config.yaml
qk_norm: false
tie_word_embeddings: true
init: "trunc"
max_grad_norm: 0.5
MLP neurons of a small language model. Each row is named by its layer, matrix (down: output weights) and neuron, and shows model dimensions 298-393. Each number is 50 + 10 x the weight over its row's rms, rounded and kept within 0 to 99. A neuron's up and down rows have the sign that makes its largest values positive.
A block is one neuron, or neurons of one layer that tend to fire together. After each block is what it responds to, as a language model described it from the Wikipedia text at the highest values.

L6.down453:42 39 59 43 53 50 82 31 65 48 41 43 58 33 61 48 46 46 51 40 60 51 59 57 49 40 60 24 37 55 46 55 58 57 53 54 57 67 48 50 42 62 52 44 54 55 34 59 36 66 43 70 60 56 27 41 48 55 53 39 41 59 59 32 47 46 37 54 44 49 69 40 42 56 69 44 48 37 64 53 60 59 47 62 52 71 56 44 48 52 57 59 38 42 35 53
Description: Number-ending digits in stats. The last digit token of a number in tables, stat lists and dates, often before a pipe or a unit word, e.g. 12'9' yards, '17' appearances, '2' March.

L2.down30:58 44 44 50 54 55 54 63 63 50 59 72 50 51 45 58 54 40 52 64 54 48 52 41 43 44 60 57 37 41 55 53 38 40 33 45 39 38 58 54 47 55 71 51 48 44 30 45 52 48 40 52 61 54 67 59 48 57 55 46 53 74 58 66 34 44 40 54 57 52 49 56 45 49 56 40 58 55 39 56 53 40 43 54 41 58 44 39 66 60 47 48 39 41 70 60
L2.down157:60 54 43 62 47 52 54 47 54 47 64 44 60 43 54 54 54 49 43 59 49 73 53 60 64 28 56 51 54 48 26 51 41 35 56 49 58 29 55 46 68 51 35 45 38 48 48 64 44 55 52 33 46 49 48 45 37 56 53 67 48 52 38 43 56 48 61 39 51 52 65 40 57 55 35 43 64 59 21 50 39 56 47 49 48 43 46 56 60 37 52 40 42 65 58 51
L2.down229:56 64 51 56 66 41 58 58 47 56 50 53 55 57 33 61 67 58 59 53 59 41 55 37 63 47 50 52 39 39 51 54 38 51 39 53 47 69 50 44 56 44 30 36 51 55 50 28 58 51 29 68 47 47 37 42 48 53 58 47 51 37 57 45 47 54 47 58 62 45 51 64 61 49 53 66 49 48 50 52 45 51 65 62 33 57 32 38 44 51 49 43 51 44 73 45
L2.down347:48 55 69 44 61 36 41 30 56 53 62 44 52 47 71 35 45 47 45 42 41 53 61 49 43 48 54 41 64 48 59 59 59 41 59 53 36 66 38 47 53 45 46 35 45 49 60 48 44 44 57 57 38 57 66 40 47 48 59 60 32 38 65 48 61 50 56 43 36 44 62 47 52 34 58 64 45 53 47 45 37 43 53 59 63 44 43 49 46 42 43 51 60 48 60 57
L2.down514:59 46 61 39 49 41 55 66 54 41 46 44 54 52 39 40 65 47 41 35 39 49 66 40 60 66 53 47 57 56 47 39 47 49 55 46 36 40 59 41 59 40 37 49 29 55 38 48 46 70 47 63 64 53 53 55 36 56 52 50 54 43 37 45 44 56 51 53 30 44 38 70 32 71 53 50 69 62 48 46 46 44 44 51 43 48 47 51 32 29 47 59 55 35 47 66
L2.down669:37 46 45 58 46 69 42 57 65 42 40 62 50 64 39 44 65 34 73 44 51 52 37 65 57 37 70 42 53 67 58 29 49 44 49 39 50 45 64 48 39 52 56 50 36 50 37 53 57 40 43 51 25 59 58 46 38 73 53 44 52 63 36 36 61 70 29 46 59 55 34 52 58 32 52 63 58 52 55 67 52 34 61 45 66 68 57 65 55 68 47 54 47 47 58 28
L2.down850:52 50 57 52 59 43 39 55 40 53 58 64 50 36 58 47 57 43 51 71 62 49 51 44 52 37 46 55 59 62 65 53 41 51 52 40 56 51 50 49 79 34 46 44 47 75 52 52 32 55 45 69 44 49 53 69 44 65 46 40 70 33 51 61 38 43 49 43 53 44 37 43 46 49 50 51 49 42 61 50 48 58 50 46 37 53 54 61 50 70 36 54 66 44 70 70
L2.down935:35 55 33 43 46 40 42 45 52 57 57 74 46 55 51 48 60 60 69 40 59 57 45 51 48 39 43 61 54 35 50 54 69 55 55 44 46 32 34 44 36 41 30 63 53 58 48 35 40 43 41 68 43 60 41 45 50 49 36 40 54 44 38 40 55 51 46 46 63 40 61 69 52 56 38 38 50 46 32 36 57 56 46 52 60 65 45 51 56 56 45 47 42 46 47 58
Description: Mid-word fragments, often "ar". Short word-internal pieces that sit between a word's opening and its ending, most often "ar", as in sp-ar-ingly, qu-ar-rel, emb-ar-ked, sup-por-ting.

L2.down88:63 49 53 54 54 45 36 47 57 55 33 41 51 50 52 65 58 47 40 52 39 53 56 60 61 58 41 72 44 35 47 68 40 54 46 53 58 38 53 49 50 47 52 52 33 37 40 49 57 71 25 59 60 53 40 47 48 54 50 54 55 54 49 34 34 45 40 64 51 45 39 53 52 54 57 42 69 62 69 59 48 44 36 57 51 31 44 51 51 59 58 48 48 42 53 62
L2.down89:46 41 69 83 51 68 46 48 52 52 50 59 35 45 60 60 42 41 35 37 59 63 47 39 48 70 51 42 55 40 51 65 41 52 75 60 53 38 37 53 51 48 45 48 49 52 64 58 33 57 39 52 51 44 49 36 60 58 53 24 45 51 51 36 39 58 50 47 70 45 62 43 46 50 43 50 57 63 56 45 51 45 46 53 53 62 51 60 53 33 62 66 61 54 42 62
L2.down629:51 61 42 42 43 55 41 50 50 54 56 40 49 60 64 63 47 52 50 51 64 59 48 54 51 56 34 40 43 50 53 53 37 43 55 57 48 54 50 35 43 43 50 53 55 53 56 62 33 47 63 52 53 57 46 58 52 57 49 46 53 50 53 45 42 48 50 43 62 48 55 42 54 49 59 55 56 62 49 68 35 31 37 50 55 51 31 52 54 40 70 49 43 45 52 43
L2.down756:32 52 60 51 48 56 60 46 62 61 57 60 35 44 57 58 30 64 61 40 62 62 45 41 45 36 46 41 41 49 41 54 56 53 56 45 60 43 43 59 47 49 62 34 58 60 37 55 53 66 63 38 45 36 54 58 37 32 47 42 70 56 64 63 62 38 59 56 56 47 52 42 35 49 44 55 57 59 49 55 55 50 56 45 42 42 32 54 47 60 54 48 44 42 64 43
L2.down845:57 41 61 56 50 52 51 54 37 67 45 31 50 39 52 48 50 53 34 54 45 32 59 57 12 37 47 63 69 49 47 49 37 63 58 68 59 63 43 32 66 30 50 42 39 64 51 63 65 43 51 41 43 46 49 46 53 46 50 35 55 29 42 40 55 56 40 43 41 52 43 58 54 38 55 34 65 76 52 47 45 31 73 34 48 74 43 52 58 66 46 58 43 49 42 46
L2.down945:60 49 47 37 34 39 56 66 30 59 53 61 45 61 58 45 57 35 44 63 47 51 51 55 63 44 44 40 31 44 55 50 50 61 59 63 61 64 46 50 48 52 56 70 48 45 49 59 51 49 35 41 51 45 65 32 38 38 41 58 46 50 49 61 31 68 38 49 48 52 50 38 38 52 42 49 61 62 47 51 56 50 73 68 48 47 66 50 37 45 53 40 47 56 37 62
L2.down949:66 56 75 37 55 73 47 63 66 49 53 47 59 45 46 41 32 56 73 51 57 44 64 62 49 38 45 42 54 32 64 52 46 56 29 27 36 58 49 48 27 56 56 45 49 29 49 48 45 48 52 54 37 34 37 52 48 54 65 50 30 42 42 42 40 61 36 47 49 45 43 52 42 64 42 41 58 60 64 45 37 35 43 34 39 45 71 49 65 34 57 48 49 53 49 50
L2.down971:57 40 64 45 36 57 41 50 62 47 41 57 57 53 55 63 56 51 44 38 54 24 48 55 43 58 63 49 51 51 45 44 60 45 53 48 54 63 61 55 58 51 49 53 70 61 56 54 47 50 62 47 44 59 67 53 57 52 50 52 61 35 51 51 52 54 49 71 51 71 42 58 52 51 38 56 61 57 61 45 71 41 55 40 44 45 46 56 46 45 43 44 42 35 33 58
Description: Article title closing marks. The closing "=" of article title headings such as species, places or people, plus first pieces of split words like orig-, build-, mil-.

L8.down168:60 36 43 41 53 64 56 65 56 52 53 54 39 50 43 53 53 55 30 39 53 52 46 56 44 49 41 41 36 62 70 48 43 53 38 55 68 54 42 35 49 48 39 51 45 49 45 55 45 51 42 51 65 62 39 80 61 29 53 42 50 58 54 74 32 59 65 52 70 44 53 50 50 46 54 58 54 59 47 57 39 39 51 57 56 43 58 73 39 51 42 55 43 60 42 47
L8.down316:50 62 58 49 63 51 43 33 66 54 52 43 40 71 48 46 49 51 51 42 59 47 33 65 49 18 34 57 51 30 67 58 38 53 54 53 50 26 41 59 53 45 69 40 36 50 55 46 70 41 59 47 33 52 42 38 59 54 61 47 49 56 48 55 41 37 48 49 56 53 60 49 50 33 58 54 47 52 52 57 41 64 51 55 51 48 62 54 62 57 70 50 45 50 59 53
L8.down404:41 56 60 51 51 66 72 50 71 32 54 60 55 61 51 59 53 39 65 37 58 46 44 45 40 55 37 61 52 57 51 50 42 58 54 33 65 55 48 62 40 49 58 40 59 42 41 53 36 38 60 58 71 46 37 57 48 45 54 38 40 64 57 41 60 33 46 54 46 39 68 47 44 52 57 44 56 58 47 57 51 43 62 50 47 51 45 59 68 37 49 45 60 43 50 55
L8.down509:52 53 66 59 62 53 44 47 49 49 44 58 32 56 58 47 33 42 39 57 62 44 62 62 41 55 23 46 41 38 54 45 50 56 51 36 39 47 57 50 57 49 54 45 68 46 51 47 66 51 45 53 40 58 52 39 35 49 55 42 51 62 45 65 52 36 44 68 53 68 53 54 58 73 41 54 44 69 42 40 63 40 48 43 53 50 43 54 53 60 53 40 49 75 65 50
L8.down580:51 57 54 51 33 40 49 59 61 41 47 59 64 45 50 47 48 42 44 46 60 62 57 67 53 55 62 57 41 48 46 56 47 45 33 50 50 61 56 56 44 53 37 47 41 50 51 61 61 53 58 56 55 57 59 38 45 45 48 64 49 53 34 53 61 58 59 40 39 53 40 64 41 46 59 53 31 66 62 64 53 42 72 40 44 51 47 42 51 44 48 55 60 55 61 51
L8.down842:57 43 61 50 62 39 55 64 54 55 59 32 67 59 43 40 62 44 44 49 61 20 47 54 42 43 37 51 42 47 44 62 51 63 65 54 41 27 49 55 45 46 41 53 60 48 68 49 41 58 51 69 35 33 60 53 47 66 47 50 34 51 55 56 51 56 54 44 66 39 46 50 47 47 47 39 58 42 42 53 64 47 79 63 55 51 42 55 47 53 44 52 60 56 66 68
L8.down843:53 44 55 48 36 51 62 46 41 64 62 51 62 47 40 42 57 40 42 38 39 50 41 34 54 41 52 66 36 31 52 41 50 51 51 37 70 41 58 50 45 53 51 45 63 60 45 57 42 61 40 52 51 68 54 55 64 51 60 39 42 55 65 36 35 55 49 31 55 36 47 48 48 39 61 44 61 44 46 51 59 34 39 44 61 46 45 38 48 70 49 42 48 51 54 36
L8.down1203:34 48 63 51 63 50 45 32 41 59 44 58 63 41 67 57 53 44 48 55 54 44 57 30 49 48 48 29 52 42 60 45 42 34 42 60 54 38 45 53 39 57 44 40 31 64 45 55 50 51 44 62 44 59 60 39 54 60 54 43 45 56 50 56 44 15 52 44 41 48 38 40 49 49 50 50 61 85 31 46 45 37 55 51 48 67 37 45 42 59 56 33 42 53 56 54
Description: Date slot before month. Day numbers, "on", or "(" right before a month name in dates, e.g. 12 March 2023, on 27 October; also numbers in wiki table cells.

L8.down57:58 38 56 39 75 52 65 64 45 58 49 45 41 46 34 49 45 49 48 58 63 48 38 62 43 47 49 58 44 60 40 59 60 52 34 47 33 68 63 49 42 48 43 38 61 48 56 42 41 60 67 61 43 59 41 59 47 51 48 69 39 38 68 52 66 23 48 57 38 41 42 67 44 52 39 42 47 63 48 49 74 56 59 63 52 43 59 57 51 57 58 39 54 58 54 47
L8.down139:50 41 53 61 39 46 63 49 55 72 41 38 46 35 51 35 40 61 36 51 59 52 47 40 49 46 46 39 56 36 49 26 44 59 55 49 45 36 54 54 55 49 43 46 55 40 47 47 57 45 54 67 56 47 66 63 50 67 58 51 49 64 55 40 53 70 55 56 48 42 53 52 50 49 56 59 25 28 56 60 56 52 63 46 62 52 44 62 53 42 38 47 50 45 53 55
L8.down214:60 51 55 33 44 43 60 41 55 59 56 43 34 47 58 46 42 44 57 59 41 48 32 51 40 49 54 50 48 52 70 57 34 51 49 58 40 26 54 44 64 48 38 40 55 45 46 49 63 52 52 27 41 62 40 47 31 49 44 57 52 48 46 38 41 72 48 46 61 65 56 60 50 51 54 46 53 49 66 39 59 47 57 46 47 47 51 47 32 42 55 61 66 59 41 60
L8.down595:51 51 56 50 54 59 57 44 50 43 56 49 42 53 55 50 59 52 40 43 70 34 51 52 58 29 47 37 86 66 44 54 37 37 48 32 57 31 51 49 81 40 34 44 68 45 64 33 40 46 52 53 55 44 43 40 50 54 52 50 66 63 50 52 40 50 39 62 47 45 64 51 44 48 60 40 46 50 48 57 52 53 22 50 59 42 45 36 61 33 43 42 47 66 36 56
L8.down780:51 45 59 42 54 54 54 62 54 53 60 41 47 48 65 59 23 52 70 53 65 55 55 61 45 53 49 42 39 55 48 66 38 77 55 35 57 52 45 56 36 25 38 39 65 43 58 67 49 49 53 67 54 53 54 38 51 55 55 32 53 40 56 48 72 46 51 62 49 54 43 49 41 42 51 54 31 49 58 47 50 57 42 42 52 53 53 55 49 44 65 59 48 65 42 40
L8.down998:47 39 40 46 65 54 35 50 45 36 77 37 71 46 49 56 68 54 69 55 29 55 48 47 45 36 46 67 49 39 61 51 52 47 45 57 49 71 61 53 64 53 35 52 48 52 62 51 64 57 47 56 42 53 49 71 54 40 41 65 48 49 42 43 68 52 48 36 45 53 51 46 68 59 41 67 55 56 39 43 56 37 52 53 66 59 51 35 41 42 40 52 50 30 55 52
L8.down1143:37 62 47 47 54 40 57 36 44 48 60 63 50 54 61 32 31 68 51 37 51 41 62 67 51 55 21 47 45 40 31 68 43 49 57 55 42 58 46 38 52 46 57 40 45 52 62 45 56 44 61 37 37 37 43 56 52 21 64 20 27 51 40 52 43 58 52 47 67 54 61 41 64 43 52 41 63 43 53 53 48 43 48 60 57 55 48 39 49 50 51 45 53 57 70 56
L8.down1200:72 63 63 53 56 57 49 57 49 43 55 64 45 50 36 59 63 70 44 42 32 43 45 56 45 69 37 59 49 41 36 49 49 40 40 59 59 48 50 53 43 54 55 42 48 52 58 60 67 59 40 55 68 52 68 52 50 57 57 59 43 58 37 48 58 55 30 42 56 50 66 52 55 54 51 48 26 48 49 38 41 58 41 52 60 55 39 49 60 65 73 65 62 47 45 36
Description: Paragraph and section ends. Paragraph-final periods before a blank line, the closing = of article titles, and "of" in short descriptions like "Species of moth".

L2.down168:53 42 38 48 59 63 44 56 73 59 48 42 46 24 53 53 44 48 38 45 51 59 71 51 41 54 49 43 49 60 64 49 52 48 42 53 55 38 50 46 54 63 61 51 51 40 37 47 60 48 64 53 53 50 32 40 57 55 43 44 36 49 32 60 34 58 54 41 45 53 44 62 45 45 41 29 41 64 43 68 49 47 52 58 63 28 49 47 64 44 43 57 46 59 45 45
L2.down463:57 60 38 44 51 60 66 38 47 32 45 69 50 47 46 52 47 56 39 62 29 30 43 63 60 48 51 38 50 67 46 64 55 49 38 44 58 49 46 36 56 38 44 42 49 49 50 51 43 57 47 33 53 34 46 63 62 56 54 37 29 66 53 42 60 62 52 51 36 57 62 47 50 51 48 39 56 57 45 41 58 69 46 43 39 36 54 35 51 48 45 50 47 47 37 55
L2.down492:36 38 45 37 47 58 46 53 62 59 61 48 60 48 50 39 57 45 47 44 65 57 42 46 53 49 38 45 57 71 58 47 49 48 54 65 42 46 44 62 51 32 47 52 63 52 41 56 49 44 51 58 51 63 50 52 56 50 47 34 59 53 29 51 53 55 46 69 41 59 53 31 55 42 51 47 39 37 46 45 54 47 40 46 44 58 73 48 68 43 35 45 46 49 65 61
L2.down727:51 57 37 49 60 49 54 44 56 59 41 45 28 44 46 37 61 35 49 54 39 31 52 31 41 44 43 59 38 40 47 49 67 35 54 42 48 58 54 43 67 55 37 49 49 46 51 56 28 62 31 60 46 54 43 42 52 49 40 52 52 59 47 33 60 52 49 56 46 47 70 38 43 48 32 57 44 52 75 50 40 37 49 58 48 46 50 49 41 59 25 47 52 41 63 48
L2.down751:42 47 47 47 52 61 45 57 54 19 55 54 52 33 39 58 57 48 40 51 59 65 48 42 38 68 67 59 45 39 46 44 38 33 41 51 53 71 41 56 49 52 44 41 42 38 27 51 42 72 60 51 48 55 37 46 57 36 56 54 59 51 33 68 57 66 67 42 48 57 41 49 56 46 43 48 54 50 53 55 57 65 44 51 70 54 38 48 47 34 35 60 49 65 59 47
L2.down890:44 45 40 55 64 41 47 34 59 54 60 49 49 43 39 48 66 54 57 57 53 38 59 28 49 55 40 40 52 52 50 67 50 55 47 83 54 39 44 58 43 69 57 45 52 63 32 24 56 54 56 47 66 49 34 55 47 55 22 45 63 67 35 56 33 54 65 57 43 46 58 51 46 35 42 50 48 63 54 45 54 34 46 51 51 41 41 50 57 62 48 48 56 46 41 38
L2.down1042:58 58 35 31 67 52 70 54 39 42 51 52 41 38 45 58 48 48 60 51 51 61 57 33 44 48 50 63 58 59 55 42 49 52 50 47 55 51 45 55 27 51 55 47 64 61 30 51 38 50 48 59 84 41 45 52 65 56 57 44 62 69 48 59 42 58 36 50 44 56 52 50 53 44 53 26 42 55 25 54 42 54 56 45 50 75 45 43 57 59 56 29 53 59 47 33
L2.down1205:55 48 58 37 62 51 41 48 60 63 66 74 62 47 56 35 39 59 61 44 38 38 67 66 50 51 48 43 46 50 53 36 58 66 42 55 78 53 41 43 70 49 65 57 70 42 34 42 60 53 49 51 55 52 43 51 52 47 56 44 42 43 68 45 31 50 52 53 47 53 60 68 56 54 36 55 39 84 43 53 52 54 34 54 59 53 50 57 36 53 48 48 37 60 71 52
Description: Number words and digits. Number tokens, mostly digits in table cells and word-initial pieces of number words (f-our-th, tw-o, f-iv-e), plus some word-initial pieces like ra in railways and rather.

L6.down1098:39 61 64 44 50 36 51 52 52 56 58 37 49 59 47 70 50 72 57 50 35 49 49 59 49 49 54 57 61 46 63 39 41 29 50 39 43 37 68 62 49 54 29 37 57 56 33 60 54 53 47 45 54 47 42 41 62 27 43 65 48 44 42 67 62 52 40 51 38 57 43 58 65 41 60 54 71 56 62 58 54 41 57 51 75 43 43 41 53 35 29 48 38 55 42 44
Description: Title closers and word-starts. Fires on the closing = of article title headers, and on opening fragments of multi-piece words in prose such as trans-, contr-, rem-.

L8.down3:46 57 60 43 50 48 37 39 26 51 47 40 53 54 38 49 42 67 49 54 51 41 49 48 52 51 33 51 74 28 43 46 53 50 55 45 53 48 49 47 51 47 40 48 40 62 46 38 50 44 49 52 38 64 50 64 69 22 45 56 49 49 40 44 45 46 50 44 45 52 58 50 44 70 57 56 65 37 44 55 53 38 63 52 61 62 43 36 49 51 62 38 56 70 60 66
L8.down18:46 46 52 52 66 32 38 52 63 45 43 45 60 58 40 56 49 49 40 37 62 68 57 44 58 55 42 57 45 57 62 35 40 59 53 60 55 45 55 35 53 46 71 41 60 33 49 37 64 49 49 54 65 34 69 61 44 67 39 40 51 62 45 50 55 52 73 58 44 49 52 52 60 43 69 55 50 57 48 54 62 40 47 66 31 38 47 50 51 47 68 62 47 44 60 62
L8.down129:40 56 40 53 48 54 50 59 57 39 59 46 58 75 41 45 53 44 60 42 55 53 56 52 40 64 52 52 86 56 30 56 40 58 51 59 47 43 51 54 58 58 49 56 59 53 39 54 62 36 52 41 31 48 70 29 37 71 61 33 36 69 48 57 53 48 46 62 31 51 49 50 50 49 47 53 62 56 53 47 42 38 40 56 42 31 50 49 36 58 50 60 41 42 46 67
L8.down263:54 58 57 47 43 41 55 39 45 53 63 35 51 46 48 60 72 64 51 64 56 46 48 51 49 57 54 61 56 49 41 62 30 56 40 32 58 64 52 47 58 53 44 38 58 58 39 30 53 59 62 43 42 23 41 58 55 36 37 41 69 53 48 33 46 47 39 49 53 62 43 47 45 49 51 56 51 54 47 56 38 48 64 54 49 39 57 56 57 55 48 57 57 31 52 57
L8.down770:51 47 47 42 45 44 36 40 48 65 55 47 57 37 42 40 40 55 63 47 31 54 61 41 70 59 37 50 44 38 37 31 60 51 48 36 49 58 51 47 50 71 57 38 41 52 33 49 48 51 37 52 39 34 40 76 74 27 61 36 58 45 53 63 46 63 50 33 55 61 59 67 60 54 43 65 38 51 54 36 32 60 56 67 50 65 48 52 42 52 48 58 48 44 60 57
L8.down877:42 39 44 56 49 45 51 38 48 58 42 55 59 44 28 50 53 40 37 31 50 68 56 50 53 56 54 43 43 49 43 42 46 50 34 61 57 32 50 54 60 45 50 58 50 45 57 61 46 46 39 38 49 41 56 52 42 54 49 57 47 47 61 42 36 54 43 46 42 27 50 70 34 50 57 46 49 64 60 36 47 59 41 41 42 43 43 52 53 54 45 53 53 31 53 41
L8.down967:45 58 30 56 44 55 37 56 53 54 47 50 45 45 51 50 57 65 55 58 59 58 46 41 52 41 46 52 56 41 37 45 49 63 52 64 56 40 39 68 49 59 64 49 56 59 51 43 59 57 48 47 63 51 40 64 67 51 52 53 38 38 42 30 36 53 62 45 45 54 51 56 47 45 45 54 47 55 46 54 67 57 58 51 49 67 48 44 38 49 54 50 43 51 46 67
L8.down1141:51 54 68 40 66 58 53 45 52 28 41 47 46 52 45 39 58 39 48 52 63 45 64 42 51 41 49 62 49 42 45 45 49 55 43 54 38 50 61 55 43 64 42 56 61 53 48 51 47 50 40 66 50 42 43 56 50 42 52 50 59 59 77 42 62 63 45 47 52 56 53 36 50 43 46 64 53 54 49 44 67 63 54 58 42 53 57 45 60 62 45 62 36 31 35 54
Description: Numeric digits in data. Digit tokens inside numbers in tables, stats and match reports, often before a decimal point or minute mark, e.g. 5'2'.86, 51', 40.30.

L8.down71:47 35 62 51 58 59 45 65 45 61 69 51 43 36 42 49 58 42 47 51 31 51 44 64 46 63 53 71 45 43 46 43 63 45 58 63 47 58 52 59 34 52 38 53 41 34 55 49 58 34 58 51 32 64 52 44 36 45 56 39 60 56 46 55 46 55 54 40 63 61 63 48 37 65 34 41 55 32 38 58 54 31 36 66 54 55 44 58 45 63 51 46 56 53 47 27
L8.down315:70 57 49 48 67 41 63 42 65 62 28 50 48 61 40 65 58 46 71 38 59 31 49 58 49 48 57 66 52 48 56 43 52 36 54 45 45 54 47 48 60 44 47 32 34 50 41 49 39 53 56 70 70 39 40 47 58 40 48 44 39 39 45 33 60 37 41 44 54 33 63 57 50 60 54 57 54 33 60 53 43 47 56 51 43 56 48 55 40 50 45 55 63 56 48 59
L8.down368:53 49 67 60 57 45 62 39 55 58 45 53 53 37 44 38 68 38 37 57 50 34 42 53 59 33 64 53 43 56 55 31 55 48 32 50 37 57 63 53 37 31 42 55 64 51 55 36 59 49 47 49 47 50 56 51 63 56 38 49 45 40 51 57 64 65 41 57 56 53 44 37 46 43 61 60 51 51 58 52 37 59 37 63 36 50 75 38 45 57 55 43 40 48 33 46
L8.down415:44 59 57 59 44 44 55 42 54 51 47 35 48 35 50 40 32 44 51 40 38 62 39 47 39 48 51 47 64 63 51 56 54 56 68 51 41 46 55 34 29 23 56 50 57 61 46 57 39 48 63 67 71 48 62 60 50 28 60 48 56 55 38 40 39 60 50 51 45 79 65 74 50 57 37 43 66 61 69 59 49 61 40 45 46 66 38 34 49 55 49 49 60 52 56 62
L8.down758:53 29 46 56 41 60 58 54 52 36 51 50 36 57 67 58 61 34 44 53 58 61 50 49 45 49 51 59 50 48 44 43 61 59 53 38 40 57 43 66 50 58 60 53 52 48 48 65 51 46 62 57 61 48 42 56 32 36 38 34 47 47 55 52 45 60 40 62 61 50 47 59 59 45 50 40 65 48 57 61 37 55 65 61 35 60 57 54 46 74 48 51 53 25 43 33
L8.down765:49 42 48 54 61 34 44 54 41 50 43 41 55 51 53 39 29 39 42 37 51 58 50 31 47 46 60 54 57 60 56 50 44 31 51 70 41 55 48 57 56 40 59 36 32 52 60 44 47 26 38 54 45 61 43 45 36 48 43 71 67 47 43 49 43 54 61 50 37 52 45 63 49 47 33 50 53 52 35 60 45 46 69 54 40 54 55 49 35 52 36 55 46 41 46 45
L8.down775:48 49 54 59 41 58 50 70 51 61 53 56 54 50 52 59 57 72 67 33 52 55 52 45 56 66 48 45 55 43 45 43 62 49 68 49 67 51 54 49 53 47 56 48 54 54 74 43 65 53 47 48 65 45 78 80 43 54 47 52 55 30 34 51 33 58 44 49 51 48 56 41 51 46 38 43 32 42 45 42 51 53 69 51 46 55 36 47 53 66 47 42 47 49 49 59
L8.down1021:48 31 43 62 55 48 42 57 48 34 69 56 25 53 47 68 33 55 42 62 56 38 52 21 57 43 53 65 53 82 62 54 60 49 46 54 63 65 57 41 53 55 43 54 68 45 48 51 53 49 60 46 49 83 41 33 35 44 57 53 65 50 49 39 61 64 52 51 63 48 49 53 39 39 53 55 61 34 50 51 50 51 62 53 60 39 38 62 51 48 56 54 56 55 51 57
Description: Mid-word "ar" piece. Word-piece tokens inside words, mostly "ar"/"Ar"/"car", often in foreign surnames, e.g. Shar(qiya), Stol-ar-ski, Ar(ts), car(ried).

L6.down442:50 47 56 50 46 39 64 51 53 46 58 59 46 52 63 59 59 41 54 60 47 53 65 43 50 53 57 46 44 43 42 69 44 45 55 50 52 69 26 54 59 38 45 61 54 52 37 37 48 45 41 51 42 68 38 65 48 43 39 72 27 51 52 50 56 36 59 51 46 75 55 49 40 43 55 66 54 73 52 50 68 57 54 62 42 49 59 63 65 39 47 50 40 51 53 49
Description: Goal minute numbers. Minute numbers after a scorer's name in football match goal lists (Shields 59', Beech 36'), plus weaker numbers in statistics tables and name fragments such as Per, par.

L2.down83:52 50 37 58 63 39 51 57 49 60 59 47 57 56 55 58 35 58 62 35 57 53 49 46 46 32 59 51 61 58 38 37 50 55 47 58 57 63 43 20 42 38 41 65 43 51 38 60 46 53 43 42 49 66 58 51 54 60 49 49 51 48 52 64 35 40 49 65 54 50 42 58 57 63 45 41 50 63 40 65 59 40 39 50 43 53 50 55 41 42 44 66 47 68 61 49
L2.down156:51 55 66 63 54 45 78 48 60 65 53 57 45 51 54 53 43 62 56 40 52 57 57 41 39 52 39 52 57 45 50 47 49 55 53 42 65 41 58 30 44 55 33 54 57 29 45 58 41 46 67 60 43 40 66 64 37 33 49 58 39 43 37 60 48 44 53 49 51 39 65 32 48 60 55 37 39 39 34 43 54 49 33 54 49 62 43 31 55 37 62 42 37 54 49 50
L2.down398:44 50 52 60 32 54 58 45 49 60 60 40 50 49 45 33 52 54 45 54 47 53 57 39 26 44 59 25 70 64 44 44 59 58 37 53 53 58 55 61 63 55 49 39 47 68 55 61 44 57 53 42 58 42 61 57 33 64 38 57 64 42 38 52 40 47 51 59 47 34 57 53 58 53 62 47 51 51 51 44 67 36 64 48 43 47 58 51 56 42 71 55 59 34 38 42
L2.down413:53 52 55 52 56 48 55 38 52 56 42 50 61 55 58 48 40 53 41 54 30 67 62 52 37 48 50 40 42 53 65 37 53 59 74 42 79 48 38 46 48 55 52 72 42 52 64 56 31 53 48 48 53 40 39 57 39 38 52 59 67 43 38 42 47 57 35 53 52 42 40 44 77 43 51 36 52 70 47 73 42 61 61 40 47 51 45 37 51 63 50 57 48 55 46 41
L2.down558:44 48 49 32 48 50 58 44 60 53 62 48 60 54 41 54 46 50 49 58 39 37 44 51 53 52 42 39 43 56 47 63 35 59 41 64 51 61 34 68 74 60 49 48 61 40 48 64 51 52 42 41 50 67 51 52 65 50 49 47 32 58 35 59 51 55 35 52 46 44 57 56 46 38 44 63 54 52 23 41 47 40 35 63 63 33 28 37 44 58 68 43 47 69 49 36
L2.down581:54 57 48 57 35 52 63 45 57 58 53 63 57 49 45 72 53 45 62 57 43 58 57 38 36 46 44 57 46 50 33 40 48 37 51 50 57 40 38 20 71 63 56 51 43 52 50 62 50 48 58 35 42 57 59 56 46 66 48 75 46 69 53 55 54 66 57 49 57 64 59 35 50 47 47 73 43 53 45 39 38 46 33 61 52 42 52 60 49 64 58 52 53 65 39 52
L2.down1098:68 73 50 51 46 68 48 60 69 59 44 61 66 54 67 51 46 47 51 38 32 52 52 69 53 53 35 55 53 45 68 55 45 39 59 71 57 53 53 67 41 46 58 55 52 55 52 46 56 35 44 53 57 34 51 46 46 33 42 54 58 56 35 63 29 51 53 57 46 60 48 54 47 41 35 58 54 49 46 60 62 51 56 37 34 53 58 51 52 68 36 31 48 61 39 39
L2.down1121:37 40 40 66 56 48 46 52 63 48 72 56 61 64 59 60 43 54 55 49 57 52 57 30 69 48 49 65 61 32 51 39 52 50 56 49 34 29 65 44 50 54 68 47 32 57 31 50 44 63 43 38 58 43 46 54 58 52 56 59 47 63 42 60 56 41 46 47 55 45 50 43 62 44 55 63 43 58 46 40 55 47 60 52 63 52 51 47 43 38 58 66 51 34 58 31
Description: Two-digit numbers in tables. Two-digit numbers in the 35–59 range (often 46) in sports stats tables, goal minutes and season lists; rarely word-start pieces like inv, sit.